Weights of a small transformer language model.
Size: 13 layers, vocabulary 512, 10.5M parameters.
Training: a variant of Muon for these matrices, 178M tokens, 10859 steps.
MLP neurons of a small language model. Each row is named by its layer, matrix (down: output weights) and neuron, and shows model dimensions 0-127. Each number is 128 + 32 x the weight over its row's rms, rounded and kept within 0 to 255. Numbers have three digits each.
A block is one neuron, or neurons of one layer that tend to fire together. After each block is what it responds to, as a language model described it from the Wikipedia text at the highest values.

L5.down52:116155190152151125099097138119160126137117148130119146105115137126107145140141131115116130092148119153201108135114158127179104128166126091133091189104102130111186146126145130090127104142153171149183068058116157131097091145086119159111146143115134127149172099130108098118098080169112176143128136107140104081097107185041137093132164187128117115130161143128136158176146088163155195055123
Description: Odd word-fragment tokens. Short fragments from words split unusually, such as rev-e-aled, di-ed, ed-itor, w-r-itten, plus bare space tokens before words like her or unable.

L5.down712:117129115134120114131121157095155149078094088147153103120106108124145143126049148104131122174127143119135135076125140080116103109153150146128123130164135104138066117158157153128070071084132125166145172120101086200123129131155159129117089173052132183091122049125153156126137109089121111140109133110086105111171092081124128163173109141127136185087113124091110162125074122109106166116082
Description: Verb-completing word pieces. The final piece of a verb split into tokens, usually -ed, -ing, -s or -e, in biographies and plot summaries: work|ed, play|ing, get|s, wrot|e.

L3.down210:197122126140119116151114061119095100141120106095128154164180144097111167173085127154141138117115157090139111121119177143166153078132102111125163118122156184152159127060077158085133134050095121144095072151086124197115091148150124131137146156110131109092107159110142074136140157173088113120100139120201120147131132152143126081137148145183142146121193111166200055088126109169154070068140
L3.down372:133181094107115129156102140129124142110124125120109171103100162144135074166131044133142115109054172106142161140121128097085192118122142139127134078147101112153132154159074147116124123097113137106085127132124089147100154141169133135102188154123079132089164052140118184149095066142087195152119113113223097084059133137136118148157095175118178156096133145188165140097112108095114079114094
L3.down555:095193085143125113133168090246153165126158144172115106076099133170125139166137119151158086138096108134102161100079080205150144125169088111127112102101143077136101082152098149144112108172138107168126123167072106083149124122218092173084119113088085153155112124173101152182098108192082202125158140130097111174141159163118118129097118166135157122088181106158158120108173156188112070140157
L3.down646:134141128133129077096182134132104127118074144128120150160211113121060147156126187099113063100158123080139146139129128069107174095110091098141072176143075126147175090138137159118119106156146122142115157105189099140127137183115193130146142150152097155122132141068114176160112104071104135098179136116163131151167143135159106147108119148090176105150184142133140092093065108143168195191117
Description: Mid-word consonant pieces. Short word-internal pieces, often consonant-ending, that split common words and names, e.g. "k" in walked/took/Kirkham, "est" in suggest/festivals, "ep" in deep.

L9.down26:101127158089090122169132131119146106213110094148136131133148152144089156091077149140045130170125097135157148138057106094163125147122155050167193141174092128133157113115094132143154129115070015123071142168134061126145116142094121129125118061139134118182130060076150125175112133097151151098102125141093144205095154126097113109149200113162166116126121134090177150104123060164106168145148
L9.down52:151092087133064071148100111064105151142156149178079104122172124116184200176056166120097102212123188160139089075078144130128132169160108144131140163112126135164114142130121188155121125176144137120142196131114113142126133135164115129167049106131094126102090108110093123091144113154068137092113152139120089064164158047090142111082087075114116126146157097130147161068202140133141119140141
L9.down164:126074116121116109181146097033115125094122154130108115102106167160134130129139126144078153148115190130070122143119184143121147130160195161098185117128124094182148066159139115115150165146102166157114211107169152108125092133136159132112111159220082097163154140117125108133171146088169110060178199143095084121135087108128123166130135090133090056159145089077165155135151119081120163174180
L9.down165:120143177154168153130134137053084163199149118136152152085149114157203174085129158051132101194086144106076090104122057086159078094091126136166123071133195160084112086137143122158118116112145157141112164146100130136130159093127147085150139099116139157126106169118153070098136080136112130163176152111143183150163114135134135091118146140098188193101148148118162104137087106152107132117211
L9.down238:108134140126137144195124117172064093118106131147067110116140121139118126114129120096058036109132105081111183099084110157117160141208168181108142102113148128134178178124153081131157104168178137136141153075100183135109130136109171106124172135157120118147143133138090123142133147102143108133134120114139139115103146131165090052127098047109131107141125138132153116118134140155103072138170
L9.down301:077075130164123105175161154141134151113118147097099118089134146159145145159201135046121149071162132096117107117099146142084169155187158120140172185041100094124172165122082201112138112103098094121113098144083132162134134163080100147103104160161128102125153085193090125143139117134126078132147176144101146108075117115156113153154144177138114114113079157124192175125098153038127140137168
L9.down515:158145109137109109155170179128126120126099109193092143108081119116202141074077077094088102126133151142113144142111179069157115149135128137134109117101158109188134090136177193114136104139104115134118072129078152115139219134118128126163135159205099142139169130097137097130178191129165107120133119105151107102140077072149144124155155157165138076111091105071136102131098127140107153134150
L9.down580:166127094105119156138111130149131166151123131133103130183157106122156139125146092094149123118157132171122162076057143166160138145170122137183125166098142089157113119107106109086156133107161101117149129103139092130131156135059111141123125203037125128170194132061115049167104092115178104119160133102102167112138098182166141157159154156136137134122184070132111057132168146116138096094196
L9.down689:154182068087125081087180093116105133107095205118218143135062143141160117076140193144147114141113124132180124117143147071148159122143152141149091110133103144119045088188121103070168117034130100164168131139084128101145140133102173104145151120117168127120126165155110120128138055121096154181147123109137135119123119108122131126130148107080103115152148127109106085145154165213170118105099
L9.down696:086168134163031121151082140097088133204085140123182062102130128131102140169122067116087161168099113132129136091164110097152107136187072136091076130101136042153069159178128138170146117160215124140163119143106144181141150175095162174086128176156102142124193089111131120130113101156167134141106092141125117119141140149146096179129158126133135069146181115154111082119128133197117096169087
L9.down703:173168122128128078174151112165125102183178130149172088148176120132138152105095156078169144066125158140118188115107117071120111155092135156156184133128164142142089114142135161127137170091061147145117146126118135108150139133133067184121112112202149154145102100120151114216143157053162096096141114114162122133190125157045132086113093093151119115093146090095148112148125120089147113147089
L9.down822:136169126113153110176150098142131124147089082119077116150139134134115106127136158116253098092075131106136106042086138203080177157124168088096163162134082114144119152139129125079174090149163143075076159181154145118142156109080070160116158134149138126109103101172133177127129102112105126142109132127085131130159139161094217131143154137094123149137132106107125128067151120147045128174106
L9.down917:154136200148152095158127121138156102091148164130123113073079159070141128167112192135139148159097098106146177136106094180132065144124067144095128089171123130121132065100068138078085122155142127126143136139105241157113126111050093140165128108125082126152130093126167116141141155137130042106152184183174099132136118188170144150133099114158091068078118122110172110175171201146103163113138
L9.down940:087179121159056073119133135137084057120130149174190088114121135079197106163136127107165161144154176137101116125158126095130115154148068193066093143110115128093166123089112133214173146124162207140114175127154174132126171106108147091135099102095057117123151083189103135111117145092118143144134124130124100129145154154141102133130142135134158066153192113144152111116130116120121165164095
L9.down1003:113065194141116135082140177126115155138158135122150100165168179201136075191164126152089114133090161094041146157100084090110139171110166165105104149114146155141168116115092141137175097156100105130149165166108109095127151120061074074125140122148168134088170124083111108148130148103172116127111111122118143110143116103188136174154100109160099121117135097077168149099133153130106132169143
L9.down1016:137103139093093087136137080147133064069111119144143035145152118073158177166108172124068120130100130159127091138118080084093141219143093095139133119110139150151114122156138134107143130159101128145156090124097131118193153106123171134114146141132115118188145109132164151194165142134077111136136136143132135158180096151150130104123141084147071103134119067069180148143076118098150146069134
Description: Year-start position. Fires on the space or first digits that open a year or century number, after a month and day, "in", "between", "the early", e.g. "March 26, 1997", "in 1960", "early 19th century".

L3.down126:144153135112111120122065111108122123098114177163152210161079119104067127126144125120110121174142099086137136200105145139150110133133097116102127128098139112073163142140102134152122038120132067130128127105126180190110125168087118120095082221124118188140219146073151051118111105145131120110154124068099132120107124143134112169137153114106061090128136125141181134172123090165099175052112
L3.down451:159124154104041105157107157150128154152109076083094182148139168170073159094136158144158113154135115130123105109097136106104128090146175117097152176077146153138154133128110171147141166095123075056187070171078135120135126107145197079158124163111108120142189146159144089121090138147089140088103160187122135139101087114106184142115169089215099131124088100093143158182139156177149131098145
L3.down572:101129110123117138135093100113079132195171149158061093194102155135137166176107139100119069094164132111139164072175106126087085127104090159136084139095105138136108155050148146139117133103077101104084112143100097172102147158132173063220133162135151136212083120129115186160119108129099104152138160128139099124113142100111120173098131143106130148142082086113107100135119092115189076153182
L3.down856:133055165136117059098168086188116189095124124105085103089113114183167132173167126129095109173158052124155127110165180120157104115135069125090096166102115122110151145114148127098102137140124157121113115107153126129133093085153144132090137149205096095177142160145135144163132134216160123159128165136157089136165110103081111139098128084127109084191133111076084116145189137112089134144143
Description: Possessive determiners, split words. Possessive words like his, my, their, its and species', often as the second piece of a split word (M|y, H|is, the|ir), plus second pieces of names after M (M|acDonald, Ma|xentius).

L9.down126:140095100070165132150108121121121139147177119124127090097095080102096108208162083136159091195078133113134139145108133137097102149144141124149098145166128098115127164067141143164126147139137105129126073153057146183139132148113143129156096139184137105086165123074140152117123149086130166078154150164144101174152187176128079143122111138127167109157157151102145148149192078104073172144210
L9.down178:134150098112105136192142129104145121151149095182125151137167187151109063152167174124156078125182185149191103086106142165135055137093133081109086146158085156130134104117109156147123087109158224133152137152122114077086198159107178136136172132162159140145157205193124105099063037115152181131151135128120131141116156147169113124141140081131091151109124139064150080158141116149077152085164
L9.down215:176169138148115093109113103141108118115113108091123154091135137180153141135058193137122122119155129130126101093183124146091138148116102134073107132090160135078154157150109162155155151102124148108072119205095074123098142141122151103155126128115123167044117127152169140124137114130137152151106180111101113133195115186111165083153092161156120173126087133137128095162149084123125101067105
L9.down216:153177146098098156138138145132152086113076132193110123091145103151092110092121119136113108151140095139101186130135144165154088122113119088121124200172052101150073131160123136124162102074199095099121157125141161150161148076141110107133134123141181124166143110192130147121071111113120106129133083167161106077149056145111112069110157165116174151155088152146121168162096162123144102154068
L9.down236:147152152132085077125121150240126109145133126114114138108127166163079167116144135123130118171148195147139150156181163162153088154144137108152121128119131112149138087129105145126112090116114120059116122143053169073157134092181091126104116176129143119156162160137128151184052117084111124162109122135087144207089175166090112094150138142116088127122127089103130055156116107147162159142163
L9.down283:153116165090123088137120119115183146179132150154133161146088118091105111132168173116109167087098123128132107120115177097096132081090114124118128179130086128158131122150118082132160168131131083095183103065090120085130131109144113173125127173149128060133159159156119166138087109197134104094124168125092144124101189138107074079165143146111117099134084125187216111220165129121074102102172
L9.down298:122124084108109182192092085105141177151163131150138162142142130159221111133171121061193153067132129094112175138117074151131122175077094159134053104110147101145123190095108093079103113159124097079117132125153025152179108146162154115140100116113112111170132128147127163110159089115151161126097089156154082123154107168089111129145226107100142113071073117152167122128120112130111080133139
L9.down340:087078208101147182137090119134165141164139088098130169153147192195086138128073092113123170134116124144130085131122119146107094126186179080152131098094099150119094133093130109162112155167107149145155144140084098132152147143158141117112136103101138092111132098145154075072033069127118165152183145142098112117180118199115120152086106129128130057107135141092117090144123081113106128062163
L9.down341:095184111109150125096112090113123117120131168177115169183153146146131166166065103159144133119158155126216108150164106126102099171111072168114132077173090095120090182130140099114091092168190127101189164105191142133114129078174104128154167098201144145143184126044152105184132163161086093099107104116173106111143169098126108110108169094130100065123140122164095145119173180110129120178098
L9.down600:077092175137084095173114099144164115113131085137157134116122100083121060135125145110064100077105139120131075151127161106136153188130179090115156099139085117159153129109063128163197143124197105157101125149162122055142169108059121149213120160199152124188100135121085173067056118149099182138137191071167142120110107204136136135131185131131154119164123144193098124083156097175144166075135
L9.down611:158094046178152080113142125129150082122143106168065085148163119150167114109148086180112092163119143144166114115134162144127134108181061137129062079087073126092081094112081125120193126114177114114138136138104115185128148148137080140119140143152138079100130180115133095069087114115134094124137138110183135126136121048163140128162185129105097133123127129113149133149156100075134114119123
L9.down638:125100138152133133163111113180132136077146156122113149125186087084155143090137147072153120148160126233146103138157109133133156051093088171102139166138085117131145187123134081148137119042118100180183104120152118126170140157169125111150150110206128065093192075116155101142157135079115127114071182092136160179131150169102119134189112174183126120110088155123114137104141077129115137143112
L9.down672:080115142127097117136130101126095116149207123152130162122107186151123109150072169147109124140101160109111138144120100121164135147171147130133175145101093102182131066147067141139161147179120137149101161124185126108140138106135099141173125124093055121123098091124104117096146170116109123115174162110111163106124092180128145136090127094108056149172117079131145134217155031125144140114092
L9.down675:118120161138166212121086156083165103097096117157180175129113093133081089124126150139131129122185051162079121100158140115169156185108133101131170077127118184120133122063157130112091109053125141176139192123095098135094097149113112213153103141098094156115104117122151160149144167098138112138139102098107106141141094156171110139075117154128216106118051160097078087160180176128113172099072
L9.down730:115110151087113165174154112075131170102077142140122164066162133175132152066140091110114153131080109127171131113094120093130183067064128168178117059137085118079158126107135121197112087131147152112130068103068114072152145102171147063125113130138148130107068102105138109136020175129084086141137091165065093118100136131121098175084127117127119170156086127141148146132108140112182088150155
L9.down868:102124051115071145101126128110160087122135170145104147151141137149068119120146129143143137130129209125137116113156174145152154179123164115114150165105101162131118062149119133125080075142076145143135112133153148191169161143095087149119142066187222130147104113146156149108130134091150126134113171150152171119127112187136147118156155138092141041180124127140176144162116141154125156081139
Description: Word-initial space token. Leading space before a word that is split into pieces, typically after the, and, a, to, as in and unsuccessful, the elderly, to 30,000.

L3.down265:152136145115109075135099135096056150074081090110146192144167131148152180082160134188168126168111089111132139162113125108084137149092116142081095115131180057110174099139135072130125102073131135099162106125170148124139159140063110166086071133119115109067172083120111117134078185102130121169134157096134099138093067110148133175133140104161154137146161090134177140120067088150158088173111
L3.down307:091114106140080141178138122168144111141148101125138090121127150123135166083092137099119130141143104129150168098114159130132171106042114144132094099026206088170106128159087115136151144143179118154107133097136139100129117119124137112115135186096090142140104117078123145168156075126184119089114135130104122150073139127156117139116117131112117082175121176078169120188090094094188055092168
L3.down342:135144105197092149133095078144128193117159145148103144169076123159175115097138136121104140118107157147097170125100111157141181142086110107027156094151139099103133131169114129141108039175140126115133092104134107151092090148114196097096139144162077148128197161127134087111079076139115112145124111128157162178172126146128157104121084083133106152162178114070139099181106090107145109148157
L3.down407:134071073175110108117124137140129123158111115112124093140144135142132207124110136157101199117123161158144137109131182110179216145097123183152148033115088093231128138133124147097141164134120081181131144092125110144114155093048137119085134152093143079111150057139037091111082114098139111071130091104107105173119098132127099139110121166121152126154117111103143102158153134076092147115079
Description: Early word-piece continuation. Second token of a frequent multi-token word, mostly the 0 in 20xx years after 2, also wh in which/who, and pieces like unt-il.

L9.down50:098152115180134118151193123173100168133156136144142090129108107125142119144149099070062188134092098156117149048153189166158153095123083178124144101156165071121197092115109115152122117110162138102103128095148079134167086116091114162106084126050180164146121087071172178109148111110166091153126118135141098142087115122086155162122112095088117119128036120172165116124108140131086101094127
L9.down54:117102139140152138145079074130143172082125157164142150097059132103114129160144150166189135136128133164096113143062099091114145153127106082205139192167123110229101120139131112111179113126134095158130122101142091101100147112133125130172065174204111149121106180165127108116126117107164157172089120173130123108122136115131114065081105125091124133147147228118066145122081152173075144087070
L9.down233:203113158131100127165163159140105098129139139131081105126155100188125120130124171153114145121102149165121109139104186118191096089126101133067117080146127126146115128120066126061128174049153058162099156141045141131127106153160146090139166128104091130108170084075080135093127104121110121123188146136090129157125110100150151112187144133143111179106118106076111117102082142126158132153120
L9.down247:086126098146105137107149107213171157170114147115081154094169103063131187163149136211137109072123161205168121172112099132116169136115104137163182045131102101180131137149166125151148142129064128130068095160093140132186151156139080162109136167089153098121156108189110152123152149178217085105131118133148110138139062123132100129109076107130147183163152120141139133166150149160130165099119
L9.down325:099174119095111103115115129125211131085130132118190135162126125081144113107176151099154120094130104057156175155154188095144121098096178171164162125165102085191141096135062114138067078118045123123098180085186119091098137105127154181100198094112135120081151066143079155159137128134116104152146097115110183114185106156127237105139130095146111127162098126161129133140129149122112113108142
L9.down332:123107176127125145082080112180132172133126139115069142190148137116123153132177138148114120117159082087107082094123146192090162114157117119162167081124091156113176114152115065091145177109128123147164143144067114143169054156140118122145149140140119147164198160177059131085214130167159148132154163144153116091132117198103135156160116085110137150137170117166125127094131141152104143133168
L9.down429:126109122180127067129128121151149098131101080187146141110225041176134123190112132183136152095134112134168070176146103140103130153113174124154079156161135088156139112138111099141124125139117114209083133085087097146132087164107151135144101154104190161102136116122057135183129110148164104171167080169209080128106122126158140110132095095158128156110163185122160143090110123133114126123180
L9.down470:153132132152127083212098122218144128170089154141154108068091141136150130130147094059121168147135108103169162127180145064160096096084117117146120120187149138137161110119074175104104096136119038118110125138113087090135148108079135191034135166082119121087178175170156140104157108114099097097104116118101098130188134078149178107131119105122126093138077094097101138122141113127142067169095
L9.down538:131175160122145170130095156092141092097131105170056148086086131086126117116151104186143151119123191183180122140117077149187123148136136144175135132132111143119146099123147141156071099143105177113158140147090141143108144122099121147093145059068207109134096101168147139152128047127092145113092132128146106132154152131094112131141078083117103085107119166112099135144172182150135104157179
L9.down584:167097127064111124141115162121108171147120143099162163098102161113110127172135145142154057151101073122224193127178158122123094113106145178066116163108143144082095108107138173112156096125173091152151112089122138128128106110117125106089151151104094085157114139102144102126142161136139161134079135114109150140083149140087174180109110091106082138180158098096139085154101183123112130132116
L9.down663:152084119067163130122138096139144158134099174121145141130111144174109049150147096146162119116137085139142130143185160115132123151141165086140146135091112146116134151113071191187086087081074124162083142175076164168107190103076128168123182140117171148144142096140163146110174090108156089108150157168160107093181111153084123172148109119076056089116151118069133135078133115111109096127084
L9.down772:172118067123159130128130175167113154144091115110135106174133150135160111158111118138157176103144132124087124195160163061221058114158053207111145045190079132137077163121157154094136132082138130126144139124129175133155137075121145139102111177097093068082156113135132181105130108098104116125131127066108158080144108089151132151124123095102166187140097096140172116177100106117119143071168
L9.down783:157137101139170127092122142159131138081138112117143099111116131078170095137084075138134189145093101082093150140125151090144070115193141145163122075130123122107119098031201107162201142051125101181119113093142154069147145159125162124122133130093166151140195112132152158138189082096114152140121179091126136124121090133128177119157124089070148098140043114202187080121092071120125092099106
L9.down790:131240090143115132081151145189131168100152038201103159120133136109129148115111095139127159151139132178155074138179109081116178148121201131157124098153151094134106134127083131121119078135136096106070193124179135079168109124129112114123123123119142172115076135108128096188088124147132143086095142135152090105146178128088131168077140134098093156146126123182143131125094094103149154163149
L9.down805:098074183125157106164165153164123125131167135105156122109129067141138101114151130143127128157141112099115129101124207119069147115072189156142102140159177126082169053110133127126121124148123052219126110124113146108137126139114119069149152152143131178116166148154113112138131130122131115175113139107161137079110116124135132141106124131072118134114174144171120117152090108135136128175114
L9.down925:148166063144086110130095157087098138154075051157146112173122114104152150121096113125094138105108145110086152129116165139125093121170121161103094123152097083085071143122126057107094210090118199134131196130109126089109106148131168174136108121097177137157166083143135112180117119097130150086154143162145062158205089104172107122112140175128149157158136148159148154130139088059149180145085
Description: Split verb pieces. Opening or middle word pieces of verbs split into fragments, mostly right after infinitive "to" or a modal, such as st(op), st(ay), f-in-d, exp-and.

L9.down49:163154072111175113146108085173095101106160093102090100133112126090121157104083135120169150097124121122102186173160103134150153175114106069092070082148084143135097150183123118106098144141141059144126118122122100095098150190113120166174140096118149120156140133116131138127108141099126161117161090093146079107138103127151125149156199104120086110143176158082147124181158143168123129152171
L9.down152:099103171182134132157116113100167140161109167079101143174154109100128156134163144087121151159157074089127119138134157189109102142128126158178105129127112135125149096169102135141138062140106142089111112138084142131106107168073143114158175130202129119134092114112159111133096129109087199127101105110123141084111133222119123126097130136107087130232109074065112119138161193121112132094086
L9.down210:151097107149142082144144120121108133160163120106141153097087123079103164104149162131120132107109110142110077114167060179180071192160109109099084067129134105075165129131070154203131107188135133152150122144136109147135096134065094212102197159092125134127171112145112144114178100130100131128127147103111145182109101211161110164122112168139201130187143156164085106151142184149123133093140
L9.down441:117158139128167133087117153127194108109121145154136084205142128140150119121084176167166070163099146097150158115121146111164154112124145108096165084161072097019194114122129153111110133128078130165130097122077111121164170148116114131139159133137105127097130053156128088120131115143117111137093155164159137119131125140109144146146168139074165125162097130135133157155149137112118152120145
L9.down463:175176133098073140150105098175135089141114171062172205138136134150114089142170141116133161051127093115161120145096135133118188078143098139104124133135136183127077136140138049101151106134144144138176102161167202063165123152104131134100135127103115139145114116082127140115159149120066134131159203158138108121151067128121140177146115121114131096154086163136061133158102096167116160108128
L9.down473:161115193147064148141130103179166062182182110136129126135087125104152146154109077120097091142070165143104119128067183123088141132138143128131126151106029094043131181079105134126161132107128156121111128140089120152116172081084161148118185095132089111139095121141178111137130126102120126095131111125067111138116165203062118155141154113113101119119147177118100157159117094143107102121145
L9.down560:102140125142131101144106145126135147109126119100086122131103100100117119159108132121148107163165127180115092090139123120142096115131206151142113150075074108137157118128136077136160115137159159207118138196164171072124143171090095153091123136160174092158137117155143165102101141176113097105181173119130137083164138200109097178101178123133051099130083071098123093128143132162130113156066
L9.down568:132162130128126112080139179144138153119158092174083126118156169132184145122096120137128104158150114103091138123059141143134161175115139108129152119126086122058164085070111139137157092136141168210144145110122145147110165143083127135132102133130106125153140100163104124109134119127080119106113162115151159150161131174118128166117255134091135071171127090138117045099166060131148075123137
L9.down571:157087101168138071180110196112114134079099152167082077116125120137142164139156140123121110074153096159042129134118147074183152123116120113150176114167083085120130159082109116111193144120116103092160100107120133157109178139139094130111065077111127127128110059137160188126118169133130052178097151145114132121124127239128152186151140113104123119072097129183160116150125094134163186184135
L9.down770:151148143138147111171159119129169051175189140146132182125170146092157140096134140116118126111180069114155117136135100098215097150144116080145109103128140072089141114058127100175154134125149147110178053074212190141142097096086110125127178119126110144124171162176186137120146094093130120123089144111165172138108115124080128190153180107118114140142117163081099130107112173114110142086115
L9.down784:136167116086131098134104175101130125108178131150136182155130097073127112108098192158104084071156135126099133133136134156203172095099148122130165103091110116130190156142042084157107114151117100170087115159084114123134179126122120139099132127180128135180167092161098096101142130071098083134125117133119077149189085167133129144210174111117121141160188098082193074148174107160127137154109
L9.down840:084188151117117145157092180147130090104156139161132157155135121153113124066134135176098164071119153134121064151142141124152160120087150171148158099114090112112148149068135134147192113158157121088103187172131117132164111095080169130083118158089136068144129086144108162144048120121148148164124178112101090116176118170102034181134153094153185103151136142143084055106144115163143102104131
L9.down885:110136144134144156126098086131071154110082163173129134123168071144158103174112162150133156159130107162091128104128200097106139114137120123111083081143124143153133094125175140135143102036128151156103122110099128157148074104109180144124122143097103141129123106116167109114071155119128105108132134120149172099120114169180092081132120125148191137171114091105160144128086125118166144155144
L9.down898:135116164124113132073133034155150213135100151074133135162091112176139097098141112130122061103172122064104163198142092154157124130063161086132177112155098128121100124140148135144143108066155095137180083148109125181143109141099061107175139112140139106179113153151070111119121108166181176145116122111147122190091126108128138143149156108137111119122157124112103128160138147146099130157139
L9.down930:154040149157166119119126109108139084115136090132166148137146169128130133128100115090159177105126179079149106110112133102167124097160167117078101099165079098087112114102084128116126145167214131102107143118157161134161172160112142114117152142167090167131160093083181164100067039059141148157164119124086184157125135143064162106128085203177095133163127147134179154056105170096127170114085
L9.down961:135156161133183113142068174057122107104128163110079107134133105115181072087121139129107108143133071096110098180129155181155156156110116172145100151123090112043123146100127114166122076138165132075160106120116110074197115187115096096115147189065086092106089149084171153156127155132137150100147163109137149152123119156131135165169164072133179111116052145118161139114168079149099128129072
Description: Paragraph and section breaks. Fires on paragraph-ending breaks (period plus blank line, or blank line after tables/lists) before new sections, and on joining "and"/"or".

L5.down349:172116087157154135169126155181133144120124118130151117111114094170089131086159148081130156084139174109146144105138098166140079120116162103157112159092147139124136139162179142138152143173146110158104178150114050082092149150081048150139103110127167088153122129168103196133167152108127145124141198110113139146174142120105155160197107129117116139124077094134139119125178137103086182114100
Description: Birth-year slot, mid-word pieces. Fires most on the space before the year in biography openers like "(born March 18, 1971)"; more weakly on mid-word pieces such as k in Reiko, look, risk.